From a checkpoint of a small transformer trained on Wikipedia: 90.9M parameters.
MLP neurons of a small language model. Each row is named by its layer, matrix (gate and up: input weights) and neuron, and shows model dimensions 544-735. Each number is 128 + 32 x the weight over its row's rms, rounded and kept within 0 to 255. Numbers have three digits each. A neuron's up and down rows have the sign that makes its largest values positive.
A block is one neuron, or neurons of one layer that tend to fire together. Before each block is what it responds to, as a language model described it from the Wikipedia text at the highest values.

Final word piece of a transitive verb just before its object, often after "to" (critic-ize, elimin-ate, emphas-ize), plus "of" after action nouns (destruction of).
L2.gate7:100133114129130096098156163171142118167152100151063162126156141086133147082104133102149182139166089119110109157155122160134130154173160117161222094130157113154103145089133138172121107118096084149115165114139108098149113156129151173132154064100151136153130158193154109098095131123153087085048131144138115086093179137124106113118149046102161138150157080165102156086060127123105064094072120140152073147096093118123139115140140103101100124084143139139148090157154145081127148086119136127095071164181076093163088078114154067090116155140069129167140126113137138172125096164168210081
L2.up7:167136210165094131140174109129109154098098100060078180180124095102155152103148154151124191113192116194123097122116113178173080151095108168094111111097158112133146102104069170090143116136129094070130147052096121072109104141114109157127128087173104187086026153215134163108134116177157118169155092147105165133108169091134120135094138116105147183163117133118064125106183112134108124114122081100130121109161181118122129131143155074139133156114126123092151191178104170151086184127177094108180138146097094155081084101114101144089142141106149149204125184097159085180144109145135177100
L2.gate576:133152163145117112126171050165161117102174144112114121137166095086097115082144114098122141247175142131107139162148064091119094151129158083112148115115156069061171136156138103150104088170084076065171121045109127142101137119116159166093138187123081164129160140151142125151151118132129123133184203147117109114130182127125158127118112113074135102086103083145148157102094103103132127132183106074084127144066143111092094125148118096134157133128090156113188145113104135102132150091154154127105093170180169167144164151129147095137112128148134126203222129147097114146158149161185063136
L2.up576:103153107192119139126099091097056137133178132136075090147151095091128140140103131080160134177133099123130087118125064133063104153145101063134100108137144162149171157150060118137089108092108140112120141149121124019124186138119125065104183154139183103145076172137177145107085100172176095123198084062116087140106135146183137095130077130078145118100158094169103150090091138182085145136124076126129097144170138161133092104104122116089063130165146162145094138162165036116134118183123118169168118159161110136140101057128135099101161127097124160115092157101131089104129150144086111086
L2.gate694:137085213134116164165157132109102156151140128126173158155115145153191106144143120146146136139065154149140171143083056141166197173167115120139143113133052138172163115153121085107103163173113182090096129080164167100145111134136129071149204110178106120129067124166147143099111143149169161119185126117133135140091117080139171133184154143108181156102096135111143095106172133112141150127126124074176137139077078155124130057133119109150172123133089177150058186136133134123132154151141157096107145108105144104134051174156080188111166088157112193140151162133182122111145113176161157119
L2.up694:080132098189182123141143124188118141130112114179138134123126108129120084139051109142191163178085096136161113147144101176176163168127125111148066141142152150113073107181129142122066119111160118116135172107073107089123166115107063110100170144166121144122122127121218153069109161095103110140152170177107109092114122088166145127176177169123144125105082124123138183181167138121149105212149139148106212072130179094130129092116118106106164161165151144144153150117131131147093161113144126088095126086176115174110084174189117144090107112165084184115162124124159094144136104091134089127
L2.gate966:165105128142132159133132119084147167180117105180096148077130074090135100078139138082152120190133140166125138209148142115114127194125117124115150155149046179058104093155135135108153128189126118140137120098135102146112119067136175051112115128138120162138124083133139105182112172126158079103116118147119142097105136086162115147132122125117112092158077079155135176091159124115146170147178114158145140047114104129105122181078127134149162176128095110077131103119096132149149137126147051105119173177155164153117154202109127158136121118104122126140155127099079127177098137157123104114
L2.up966:064129129169149134127146123195161145181147068150140146146176158089152127137070126105098145108164140115157136133068150132134158078133112113144091182146102162131139112145043123130174109117127126135172162103123139122181139119097111088174110135138075157103162091175119174107118163144069101171133162145097143126107115098122173147116072141111101154126134134172121152110160101127115145123090067131127153092160156147105169109160138098142114184127146142173132155145131086133154158127156113101131069101154142147161098106125148173156167169068166186098157079120172246162073176151087152171
L2.gate1157:101205157120107127101170144163090088179118112143098128176161128069093148141147160049117178144096097159108112180146109081116120178107118144137124110056144089137095103167109176131116093185119122149076090087132113120131127145059100094050171111075138150134135155169121138114101133176133092097125116137121161104158155083112125139128106157100184151105102147203089140116188132131055127139131102158105152121122121142140124107126132063154130104190153170093160117097184155098168129131112113131058114193123169173117132160142120172139168079180141137118117227063181114116113124109093180115
L2.up1157:093116099166164094101142199142195191149182122140115126113145103090190074123126103126151167176119121180106109171098097125120113142118148126079155130083111081128139143119083144106110139152134106078097105088093118165113122137161118093135154082094154178108143101128143111118143145124119095156202156115086128071126073115192085101097156158133122172105043114128098192095136095103150122147113066200178102041163172143143112092062111198116104084124115162115089130148154130104105098147142083165105076106167146154085131100157155096111191126152117152092119108086076151146096119161117120137
L2.gate1186:104119129144112093158195145108178160136153091131139147125121117077127106115091129145131134192106098112093107183139103131106101119138093131121193057119138120134176107140083159183067088219105154128132154146140133122161111103043098098095108105089150182155095177099168108142076126114171151094146113098104122068116119136169128089202103062086211122140098103194128158120124164101164113122138091109106148068122179112085100165116137083143133132180093127081164147113127073143127153117142097090109085176185118156187150125134130198160178140134069125138144167123104097166093156151112167117
L2.up1186:111126131139151132158125220068120137157146133179103143095162104124124133097102127124156079164130093175164092134090126120180089155143051138152147151127105142063105116146117112153153122140115166154109106131162215140144160154074124086062121090117128173104095101189166157136063139157131158137137070058126132095145093138149086108095128146091183096163109140121117171080127138179162119173110094089147116104112144123150155152128129141099134167190152132157078152119085090097187166140107083108127132152125165052204181119160151127154128110113102133102146130114087123123131131109103113108
L2.gate1351:119111160142119105098198129171126135127130177143037148151128107082100117114107128121141167183100112189156142162150130136145201078087110098140152145112148116109125059088121132125097118140148124161102109094191138182146036146105131129112104089121096113067128102164136160158114142161102102137173082116156107113126175107103145075164092095144109125082107119139152194154206109093069080151098145179115099085137077135118167150114132109154142086120144067117104124122153077112087059129169143141161082148126150124137191148137154152177144114117139145139177162115104138171112144152131113166
L2.up1351:102068142182076133106164109166138167169188114147093121168125222099118124132169131124084187178106137113091152178175124139111151134143161133112113183140131109150149111156099171127183094150163101145173121118162088073133107105095102060117109096130139070137112110125143202111096178131069063117170127112113147092110124107158143090110139102101100121130149097106157168139111143052069105149142164117138206076132114147120158100144103131142072142156072166100062165100161110144134138099136102122147138105114100088129161124121135120135139091133121190102131180110141178136104151175083087111
L2.gate1610:167188178158152112106138159105114134105162084134097095087107104137062171125131110065164150190090159168142160179173120128101126163107142176085098118118098097159142110173136112183119064163155111111098126050148099157093145160115132127091170109093112138080131147151106175069152176085113058155148080141125095133147115069148080111152108051058174151087091119173179214145078166145096147114178137120136199146160124085087138155189144147089130088131110089113127083049167096154128116092137077164121177129231096121118107159121151051129138111162139172136121190098113172191160107154145145111
L2.up1610:177075129129170144155164056107067155095144100099077100116132147064210091098136136091142068142137107087123162185106114095172148158151141099136057110117105121116157116151104100160149080120133114135067162085111113090117124127086171092090160126166125092127054095127180118124128140125115144109149111090165165146174149107139133042126136147129102118069063129074099152043108145146112089091078167156079123142089132113101107119154187148082071129160101120144102148108134145142142158085124121161176128150189159105095119117123163137124172087118101133167102074130149167171172116171143117144

Mostly "of" (sometimes "in" or "for") right after a person's role or title in biographies, such as founder of, author of, chief of; more weakly, verbs and name pieces in those sentences.
L5.gate667:100086118138200152027133099089156144132162107208137166129127149159153096079105169111102145168156125103155150128102130129114140060154175087131154133084166133123116141113137116184177138127097116173179215096131084118135113137104073112124143105111193108096127108104156123096101129099101078103061113064088157143057120133130158153129121120146063154119160113163118194126171097149161039108116121100143148128167126110155123153164076142170153187115128126160118121104108157129101113089132158121089100110158127092181122128126131153119123093063107113109172089082121070144158119081160133150
L5.up667:160101052102175082163104148171124098130150161147104133084075184106150119022117139123117111164133132127176109142112119141089168069159156100147141062080111146103115091140144179098185135176086179160196141105138137048147108160130138120149155124216140124127119109126104165075136114122119084061111100093079160188118091124112106180132139084151124138106118069123078172129154105126143098179082110103166169098161120113091135110139124148152170169109156111175123103155110164152145100122147102092103134092132097123125173196176104176175035139096141153121154105107154090133089137115174141100

Word-final pieces or prepositions that complete a verb or noun taking a complement, like congrat-ulates, ab-duct, crush on, enraged at.
L5.gate1147:165197153195129118165105076149103138090128127169116148096126126145120145146183147144124179136081132089130075143099156067131124118157140119111111134168155145114184131127101134155139103168179157161150110111131098151123153072167140106136161178129138125105176166124149144155060159131135115171145168137108113113069122124108136146144132215127128132119139169155157085123171157124118152134090091078152158116149178164126114137147128102103169102176111112102134136058123108124143145113082140169152098114118155137183179124136148080155181134156169153114168180117139172107133116127059110136
L5.up1147:129119173107081166119160091175187138136176116081118143126103108089162092108149132123145106172120193179094098102167124124073168151084105076132117091131091187096172120117128167164102116136116111095132113120083143071078226072112100102134148083137102105171201103091175121161119126147138160087151141157112131118126158040188137122120145181113064083130091163129104146167195107147152109100103098128214096136149175123046136134146108100198145130092110072197169128145085123118113056090156080168128176182173154152172139142117124148108144118124148137114082158157139122142110127163105172127

Fires on the final piece of a multi-token word, usually an inflectional verb ending, in narrative or news prose, as in remarked, overturned, accuses, widens.
L4.gate211:141148161174085124117196042112161177134166137162101145097104115069112092143164094125066164111073134166133136158123100094140105174093119152089090081155138119067126091128070144114142078199173129070155070089160128118104109106133128116093106087130117079108097175162210145119137114168178135137116130121100119112157144164123126095146129110084125133098112235158122155114133165152159145138133129082230118137092135110137096163127113051118117147081158107116177126070132115171153150110101121138159159194107159109130206141102129119131101118122137128126104169113073137132148103156130131151
L4.up211:122144138108170106170142147171128150112157132159098110108156092122121155136157132183169096120156132185108120129135126154123131130134148123139110180104173143114113118146146164135134170143139111168155135096122134170124165154124132154157139127141177168193195102105057115113095107141103119099178125140111114134118146146056151085084098173154128132084160108114061118105191149079129079090111088143123132113141155096202117061142146169108182154191123161141120086124097163073162168222131124131116125096077081185135077130171144219119187136164139154168138115153140120167126104133124064177
L4.gate561:122203138074072095155132079081121116163139144174098161142123149110184122164158161113191193120155116130104102170128106081167098092085150143115106130071112092083111129158076146156166096200165097154104096088216070134101119110083122108135142169164142189173139126150100128168115100159146038113174066165158152085129180157109118155116100127110145120126138133139178122080142108120105114129139109069122142135139139146178137129088124058157158091135111095040156069079126148156086111109109137132069111145068091151138144114147145227165124146136148134169124157076084134151113108118111147098
L4.up561:132172138137149103139121147065153156175085098133071056150102075089107135140123129113104154139108180110187084121140078069171154117183142123118154075206135135138160126086103152085121119140105129111149114088162160142138140121178147077117147112093145147124155110132112114084113122139158136144147054116127195157123117139150038057157114135112165174166048174179099132050185167165170156116122136079153141191076113105123117090134139073106098130097080069170134136088103089119153171115149155155106137135109064130030149148158148143183148039119103136141117158177147102157105139136119121118
L4.gate1005:145184141136157036155141049133123120114189099075082155068157102131156211081105158103193100155175151089179018100148134097121094167169104137178034091136195149096198139158086128122143054136130166105174192114126141118127162095100131103114150137115156185146127199159111143111160103073134084147168147128144156093080149097094063136159109149084113186046100166085067183140151152156135084144163056143108104081115175137142088139151136069101103104100131195131140142123140102096120177130158139116160075118103119079152132099141139176189160110111184134132147127063133140139117147147098133117
L4.up1005:186190178139123125193115114162113140110205135138102155151151089113103124046121113159185092129133141146082133099113152071084094146044137145136115134128170136041151091160106117125151126113154164146148090064161100101095085130157094157074126116105186175123124146116095125069130146163186132125115110074104143097137142095152089089111111084096082129100138171172064119145152147121126095092154116180153142134096199086138160116161134048115182109154156172175124131102121114166201148081102113113109147142153145071138176119093143078143174103173141149116152161055099123119134132106162126121
L4.gate1243:144183148103107152181166143166177214094121062149117142118149162065131121098104094088138166123103142078164135124064096093122140117118132136059119136100130144144168104137069168176092148191116106119146085122140170134092114155142091163151177141159044087068179089110136154213129176139108136074090142151115129132059110061153185147128141126092153124098108114117082196091188137137162107143099041156140147130156161182138148107101152082045038165161104086083138074195117097084110127131139156138140114165108183086103170192117150164161158101147168145118100117137130119131209175172095150140
L4.up1243:108188171104149104113140189128048083150135083101064173169177096107125182132112115175150101116068161110119170131081141133092118129147110107171157118084194141170168108142152113073123134091127134123166129114150085143103140141075108154106133098152141158125075162177111168166134113156126124069192158172096076147111152124150191161139122173062128096109145057130068150113113129162148099115106143120150121191100122121085174161111112169122157111097188142169102146127142112157152140198146126155095124048068132114138128113114118127066079149137138132104123126117127138120137131119097106165
L4.gate1631:148174105134086138140208151120083140143160140200072127124125135116080160148138182103128113101120177178106097169094162094133107189104173103086085042114136141024139154154042187098106138180188153154108163151132073101098092116122151131064132013136109069145136174070119130138162132222147134140112120148089122080130148112132085128148107144145146125120183151113111110084094124158105099093063131126127133118129157142160103098144120092120109122177137142047176132116133132114131115120165121173130086075117121144128153086151144093113091109115122109113136101163059157135119062118122135072
L4.up1631:208140131100119096138093054106141148110177113153164150129120113114103128150080151127108187141108119136131095122097130175197112199163168166132145163123145114100134142154122158122147118135181099168109144141141103092121152122129105147176095057141106083110084105126134169144105177135097142164121069109142187140143213146108112091100123165154093118097155149131169145064136126041118211164080093098150108125117108146100167116086132127132121110180095134101098158161118102156131138157115170127113127106105214131145119122166120142112121087210122074118165162057155151092130111124143109121
L4.gate2058:105165172130125071101075165182119154127055093086092139112127116111145083089160110191148221158179154105077179098103082172061171087058160135130177129139155091073104114122109122102158119165137097061134098117131103147084148105131108117130126077140102186164107101142152131095103137126168124115108115130114102102102111094122094132127148173080102127103175150146113202131142165111124081079123117090132105076112166140098118131164126196048145106109121111136153152099200172091063127112174123179115134130159135137105126130155161162112144158187133118143161145056156137174102110121148158124
L4.up2058:170245067154148075187157122123117158128144143057074114107113098122134127091096141090110163116139128081115099109112125176140105125095161087117118096090122185109164105113141159144077077207169122133208092132129150168111095115171142113140185138112133126056126164093066124135136161014107148178116167111130061107107154083127107116135134112150179110109120201168136139125111134175142084173104113176118136123157120195115100165097105172100190175158147210192138165165120143077105208148134112122125104104126126117090174120176144163189159131139144160095146135090107111131149116124118134104
L4.gate2157:199189157158137125143159127168075120132118117109145122128126080111149140129126119096164111174165146129135080123143070122130073155124136084097190127107157089120195158177159157141115117123121098147157094094159048133159156110156123146126122183127124147109100136110135152075140131107154131112167121184118109033125162136150132160213155108006099176110092136152090112139114145137132114128165079147113154163091128148112153111123112139125113137095149144088094117114097075102121135107200110148106175118136199186128143109132173120108183112142149104101130149117117108127126146165124161169
L4.up2157:178169138125113112168131158169133134095126160102119178123136074158158097101183151190074131160082084132059179123088139147184104126055132110069123073117135154132148083146163137147096109134166145114127103096144192101101120141125113145141136163108150182145133194111196160133070192156141100129126139144083095038163209158134057123119143129212106162115163092144153147072116137133108142165109135162153145138099178172122172118140122148123186103205155155107136124115158048136170149127139083159144172140103180101115179081121137142175139100162118120186129132100075107097123136129115139098
L4.gate2191:162164149101137078148165153161091098132172121145145179155105126086146071133084168152164158156111152200107075140147133161112085087157127179159139120097178083148138099125122161100128129119181162119170103076187097133138104118143150113122090071089140124136093193069145105147103142139160131147142148082085043060122158202159113104128065137112165180045149120100099106110154150120118092143138114211111132091173147174150134125165111058125082140158130105083114071087121108118131119112154200176074121130162129093125132120154134164114200112167113107093136093157163067104156140117070120150
L4.up2191:148127098134112127150157085160078168119127123074109149073184117124144088099148113109129147132186139083126190141179088096091035126120128142151059067119205166173142144141121070179109104146107144129131078144120181102158222136164146141127108183141151108144170107136086187088134126117135180096142177122171140108103122100193113112144096144118121113090099153085135146158140152212166125134135110143114097112075122160111189185154111066091118142126154137107134157139101090119110164157138126155146107131148137115182114153154129140128108059164122148136105141123146138129151202192171151073

The last digit of four-digit years in dates, tables and headings, such as 201'5', 194'9', 198'0' in 13 April 1980.
L4.gate22:104102166147127104085128124131139147194091110086143149065129154123058141179147088113143106189126126063138115152127106140133143111123114156110135178122147068113137098129159125158113113079171132110139157152087118130125110182092112142110131108096145115135135193112233140110142105120047142137096099084120096107123083098114162123133127119059081143119117148145077087152157142104107203105146149111105081184083115087189125155142122139065127160102121125169132078118118108112104088109081075135093125176173075177136150131124174108165096119120104159165165095117154137199123096137140142174
L4.up22:025147148128069089107104098080109135138101123124070101122132162122113091092122095165081118150167080173098096084080072114153058135124069138133117119089100104148099146106142121102073144130129109144150127177139149162124120135121143141113105153113071134080157119108137110105120119061213179103145129168163100137152091113180132061127070192109119203067096097167075167133082138152156056104120137157120089183095177118120095133125151155170103125067147127130066143022086126088077112132122071122099075070149170120131068089152117076171069160107128144151141072103133190160151124129154135115
L4.gate519:143143124150138152100095109068126129206112133123163120123105152128108087190133074103113158133162122153089130102111083114144126109149120163126119114086105115082054120151123099101158080129126113141101114134109144122120135124086083121146068196163097188127163128109184157085132119124089133091171105113144121116086128132151116095113125129116166102076196164125126141123047083100118170123203138175122108142065177110172069140119076158132123080123109172090147112149175091106116158170107105142169060094203185155099165092136172133154117143155151144162092100111088173110170130100098140124
L4.up519:113131133128172171098149129119148178130078102170113127126152085131166133107112127111091161165143108119149141106122121113122157110158154095198076173114052178139114120126122180087148094120106121106112137147167144156111097159150128097154203151166128092128125046084112146091136169132123106128129145134104153150099083063156172107163136091107186069097152213169156099164118125108111096150145181175142101136094090152154106109140071101103157109142121175178093157159149129092133133140110129047149088098176162170122099188133101130147103136163157132108135112115159153120104139143110119161
L4.gate543:161200112191114098148137113110132116140169144147144136116070161141129115095125141089153124142178085117158074135130122070171072153198163114090157151124152169110131181134128076087103135104118166168138117152060109156144118163114131157136104155073142142129118119087143208152097116105111122087160128088096164140098121188133157156110097127115138154153163158129139122132154161138132155144162164155190126134099118162168136122112151136115120164158169115140133119119142114135117145088075146106157101117122143094185157090114148074131123103094139118129124134188142189193074158138070148134
L4.up543:152107191161127137125085082106134106177143165113114091186171138165090117131150139120144156094146119152181105137118165135115159146169076171092088145140151160204103084173143150182052126109085140098135087116136159127080134138121105081142157084055180061144168188136115128102121107139170150117152124114122155109125137145150116100149097128079102125101091120226063024091094099148115065140120157151151165231160159165162167149166091093119133159108143082120061187103118128129127094092136167136058174158110200108089154169127080082084154086150152150052145170131187092104105154128147111131
L4.gate826:185121088173131082188147100130174093146068069099163163096152106189082082079118114138148090130146123088090131147058138150145149082147107149114035156150134137129150095141120154135120071083114107113096069152159093173111188112095086145135122134160146105085142103122131106048130181131070126180133142160099151107114122100119104077173136183150147111129134111155103141081102152081128125140109122104083214106148123103128094111124107125150157152149151105114055123088125098174146182145164175099166128108174136097056135098131197115122120124090118108109131085104155116088163124081126163090
L4.up826:150223113111099165133152069067152133203061137156177163118177133140137137157149117166139130132117139130089135176102110142181108176129187123142151073077175096099140149100120103109157148162113147107148119128159105069155164128121050103100070127140132079126103146097158133076166117094147094135162116157045088180126107104117073096133176132145079103153114158101092150176076132155097139124167083094139134127155178136084099082149123083108107121109086208165138089134124128127096133149107144155064105074138137226134093103169139154130111085114165132143090129128104158075185087100193136164
L4.gate1113:121131068135158083113096109131180105132153109122176139080148124158101067164119183144147136178155122140107117130144141179235104114084178097127109128139121146119052137148135076134059131126147112131092105115071110152135143101058116090167089139102144121144151157100221132158153141125097087132154090126103149101100131159095071087090138099085127122166095124093095091111106124106113158156166112082111151069115139104133079060124125172123142165133119113141112122115121124125057084112121106091129093088166120123134144120179157143160077126186169138113096104097086158135124133081170139073
L4.up1113:156124116144151110112094148180189075114096144153184153154140056156151102129188091173139122127132176160146061097152126150200062111114141057134108091128068148110109122129172136106107184158107123165151100123085150074073145125090106102170094129131109145120114159091170114094133050146144111110174093093131116106122125135129161099142122149122104081198067152116064108156128157116151124159141135105175167158076125148119093096044115187124197171165089142167115145154159157138041132134121121098102108112157104090067117110185094105164140092194186122059123110119148157131099118171139155069
L4.gate1144:110131083177123110102173085061124138122118106111099192124113112118157077080122184162140116121137113129137087168106120186135119161142150156103125121173150145133077119158182097126152104171158154139116195098089077150097112098115063144132073100117185127114049123090159121097108114083126121150108116103087133165109056185121144090156137156055148127147088118149133087144112132139134150158147058111134101167107123134106116096163125229115152187118173116135065105119166116156059127099146063158150186072110180094090133138071156096127124117069110142096105150101155125121152138111115099105
L4.up1144:163149135118080124103123135126057190154133070081117130083107153109097124098104170090173129048144183157076109143138129132207153151150144149118115098118132156110121077131146125220143127163109135118187163137167090158102155110103133133099083082142143101120128153109114104098096129117161152084095108165096141114090100129133077142162157152132127209142135131105051085118203143098120042141147087096136130082079099174153136139111155091180111147125136098116039159155163184163143124178089140189116139104121097163102139082154094143165106088164148136142149121105126121148103138124149134132
L4.gate1732:107177102111048144196131099109101146139101119128091136117149162095115142117174116142122111080098138071129041101127092152155125139113127149163062081128116097137138145088110100106098102142164128124101116128177142098098100128154124132068109106122114051164101185149109062102154162136213148128139139151103083175113165108142147100181079130172130149147141096117064056133179141105109100134096093120073133133128112127147124172125146107114164126159147161096088179099147102084131121125128147138093162149135183145150119145150133100146120085121185127093144056110126164100112130120105107112
L4.up1732:086169114114107161136146122118179138092120118108080118123142117137093120128139173113132096145183149135070150185147165154177112161174123125100171087118163124171115113140100149138153111139133172198155101095134176112123162119079106137128101112204108122113132094135178134081107095139098122102097115182150078103126105094071120145139139136124110117136124120119139143086081121122102163151110075167113191188113098129120133097096132147157103127095149156164183082120099167170115153120124132093112090109110102144102150120100162173157137106095106137140091099113142133116099111151166108097
L4.gate2132:138167122131154116089124084109170141093109118160129137118121135175101127117114090080163140211185123116110091129148214136152213111171121127095092141143101101121131138162169136121133136162127100135149125149139113105112144154118097096148110186116122152161163123073116149179106129076141097147177135163101144155131125109118095099131150143106118185099043090103131135130108132138098193157167116129138103148132078109174158140125156136102157141144145164092172163061103105143162191131143085141180122123120124178176121070112182066146101186163173195149095145098104140112113180155104106177
L4.up2132:138100130096062128135135083119182111094117148188136155087088129108174131147128147102161119110140112059139137153100070135118130126192090102183137139171142099130101172147133101124113173068129140116090112122118108146099116095088162209100097109184095148117107117121108131107116139156136146130135109072150165177144124157136137114118132148111161035141172136129139134150158052115111120103151179129085170159107122146116152110141146135170088151139165143169139143135101135128083065167078094121216129140157101183103076090102156169146114094107139127121106084214137096180121157136082120096

Colons in election section headers and the final digits of years, plus of/for after offices or seats, as in election: Leederville, 199-9, Ministry of.
L2.gate441:091164119187121067074126154120155074154119091117073119147116141142087107082113134082121135096060163093163072140098079099123097145142096140111112152163120163092109120156130131136120134131153126129127159156104139139158131148159130141113150087037134166112071112122081160128168143124068126155114142059127153172131116118168133153175101082160069119141131112166144140152098105151136093092120132176076086104087184169124127093155121156155142105190095145160152151147105119110088106073098103105149088168095066137147119119150150120148079122140101124154135112061109100173115113150145100149
L2.up441:088087200115152148094134133191154119090187118075082181135125110140083129058113133146132151171143100123145120082209156151084134056161187171085177105134218105156161107092197087179145150090170121168117129094102129142178117132158112146115089124127151104146148143118141074145103184058123129111114182201133156107126205132135093109137107143110073148168118117111094184115129088144110092141101184136135118096147109139141113183138108111134121116171114110172179178112199151098163140098139112122150156134115102101142121039098149117071140145095169137059088163185080086141106110152121096100
L2.gate651:129094097104130069090103125068150132074148128111117122145117089129104149137177109137126165126123098131146171117202186128165122117086194162145137139137155086101128163177115174139072095184166149109071113076145112154110096160104128099094163131110109153178191108135160116136125190091149085119173104107122137063134167195141200122205163136050161169105117135113154142120124170081134074197171137089090109156063139163111134136102147096098135102171105137083093115106158127112140118107126176139121127121161149128128087084106164139132137112075133139156184192152152198153123118181176132134
L2.up651:080144167171133112125103154112114185082065106081114155091194172156090231148154140167126071081172106084189079111156156096119145142166102094086115157103142108086126151142128150153099062087108113138105162161116122170140096131102093157162129157112098190139197118138098107185156087133116149113126193132126156139109146054167111104107133116126138143105142071169093071121133108182123100108164126138159187166168124125170113129112118107132148132087164113179126180086123122188153152140075127092139139143125163081132111101132116072159054126070105198133124125070127112108140141185101138115
L2.gate699:123123101132101077086116105108113126133114120179112120185099147127125088166080132104113090175175134130129105167117122156105154087138130138143188129157144096118073151102093116161161123107153124133159177149152155130160116130100129160206106151097129139118122086137120166132128146194105165097072111083118151122115125174117112093039104128155131144096109152083163190107095101168153051156129081148124128164148122132136124137142100098208164165157142122136087177100168140132167140151156120148092075127135126140120131190143154149170120158133145129150146100133127118151088162109103137168
L2.up699:107166059196188112167147109171148159167114180115112166124132193133093185153087086149091123162142077149134096192138137153150147066132147136088097114154198101150110104162113115114113073136120146110191159130111112153088122137091140151082131108095122151157137142126051113160066087097097146147161150089159133157133130118159172151124156143088166071111143126145151174095135122103119059092179093183156100126178191123080112112171131148144141090149167082148140213117199095185165152087073072094172113117140174114115133109136134100133087161117130173140139113076115172116103122118076103164
L2.gate886:126147120190132131127131161176198102098153155202095121074080100102071101131088083085077138104107113147127080141168096094120158152113150142097127096165145170127091120096122139167102165078173115127155164053105156146112100166082127140100087111107169128129114192103139132128153151139085119111125117154061164129141095111143093096154208066155114129132116131153122185089101107176116122131182102144087069052165112144140138113091118141101160109181101162145118103107139064108168146057154176159100129132154098161111095116117154114175155112133145157155065126120081122183127117085140114149
L2.up886:144128146097114058146166127148227092109136149113153118142145119114216161106147133113160140113123106156176076067159159139100105129097164156170149136108148152155140120114145100104110120122078076128167091093120153155139170133105122122179103122168111104169184130119142099123108147145109044105091177095153147092157161123149132139115123173169194109092116121176121187102150179131145144148060122145097165087118112123180119168086148100041122069174139147111164139146114097057170157170173128109147126170110154146132146120071145165131171152148115167123133154124144175145083127221108103100
L2.gate955:127096142130115090100135164157116133164126121149118134130203172109161108136111094117169186099124098119115137108109173158130158162169105172124171119139177131150119106146163132176135076086153148095151126079132103145171118122129125168112072141122148169163140104112141169125151124121082104121097102149170090110142155120115071084131096134126150138056164190148136165121104120145066143112139148130176111117112149151101193093157135124068114139141116146107144114105173057122147074101152086140130144137153131162181133142165144124146134121100105111165074149111149164169139180070136149124
L2.up955:126156158137175074125088123150125125147076143157081146119137166117150140086106117114101131050125150137139103093142157137157113088086142120058092132109118146106103095131095142122137114074194117145080178161157115146177011109128126121161141203122108163186182117072124134152175113181131156154105110097122170108142112173147115165110167145149113144117122109181130096130119144117111118129111166204081215125189108141112136151113089146084120161135071138114105144103202125157127137053169080104064096129157167124119105161169081109143123131160136151044086090153158122171106161086129161185
L2.gate1139:133174111195162115121150086052111117138104118127167144091158124121106093148117133139092191153149130158153100166181143119128166139108194174071131082116175114116096087149136119123105056133167132186176160110178128086096114132141155144159112114155134129155098132050150172103104160141110138121122089092137152102131141128152165152186186147094114169170083170147098147159154139122116089164161100115102191067112079116155092087139138109115106149117088116113110139080152114164067146082130120129107105176168130104129126186100151136148128107083107159146143101071104163147167111171104170104
L2.up1139:099114113142103051112196161127158064148141154141133147138145142127190111109124168141124113059122153157143068092097105190136123097148132124144132115132147093129135132123136134091067184132140114078133127157098130125148087118134103143191090130146126127164152134156122061151108105139099110117109120104139142122149106061185157109141141163121098132123156161185086135096112096119170123130122104181144107099163101134115142117112125178115096084123130103151121115141165116120100091177136070141125081113125172121076145134142132156212169085123140147103133110104049141157138112156142108113
L2.gate1403:128112112183123154157209123096133064164118080124082171162173178169141129164139100158157140091140121161120082089127159161198158125145159116091128125173156138124107165166216157142141113137185130114127155145085126062161111142105107130144124107065078142103101186118131137104144135095106088144102057097116112176121121109085156128114101144145141099095095142172091139136186161161077136139162070103119127131128124122127157115105133174188123195144085123124182124077170123132083098100079134102173099158154128192098150133132113164123111129096132142102144171159197154144097106124126132142
L2.up1403:105111063129151115171111141136098135113181167098178109139125141095146085149105083107147128143114087087176147165168163100114137119194188191153100132121121133150105159130149076144132190127141157103143079108162141132105174068157196119162127134166133193178139150105150141128114157102097074085139169087117173108126168125199100147090180139134144201048115105094113087055086187084131123143166170093089125146100096155115108105100106113050086103120139142112078108082085087134157133159105136164050122145119099137141119070145165147098138113133146119132184145090101148111156138119108134102
L2.gate1624:082095107143118137114080106106184084089135122158156085128127136119166136096165116101115153115130112112161136155132079083139140127101176118091233091106147123112160116133092077177120172102104094110145143145096164152093073083145128136164108141060113149157165096161148072122103135103097111116099125114056130151059081119110143168176165085168116123166150180158099085152109031149114133078137090082135111158103151144177160136083098141139213193118063136148096135139106130119126155108061169105123076131154155158125097140133154155143129179150086143138223078122172138163095116167134195148
L2.up1624:148084076149147104085114132121129085142130103181120138146124111150125143106143182098170093129106141095114177056159109096139128129102207111145168158146108099120097067101151119139108157127166146120108156073124083130148117131117134114052158119118180147180110092176086163127105155148101112157097127043080120174146094162180160097138142113170090156101136074123164131092113150143132116127120129136085161113051108174121167170136153145145145211137073118159136048057055148165178139065123158095085132105173098085110031166156140118136127124162123102162128062121106127096160093095175148148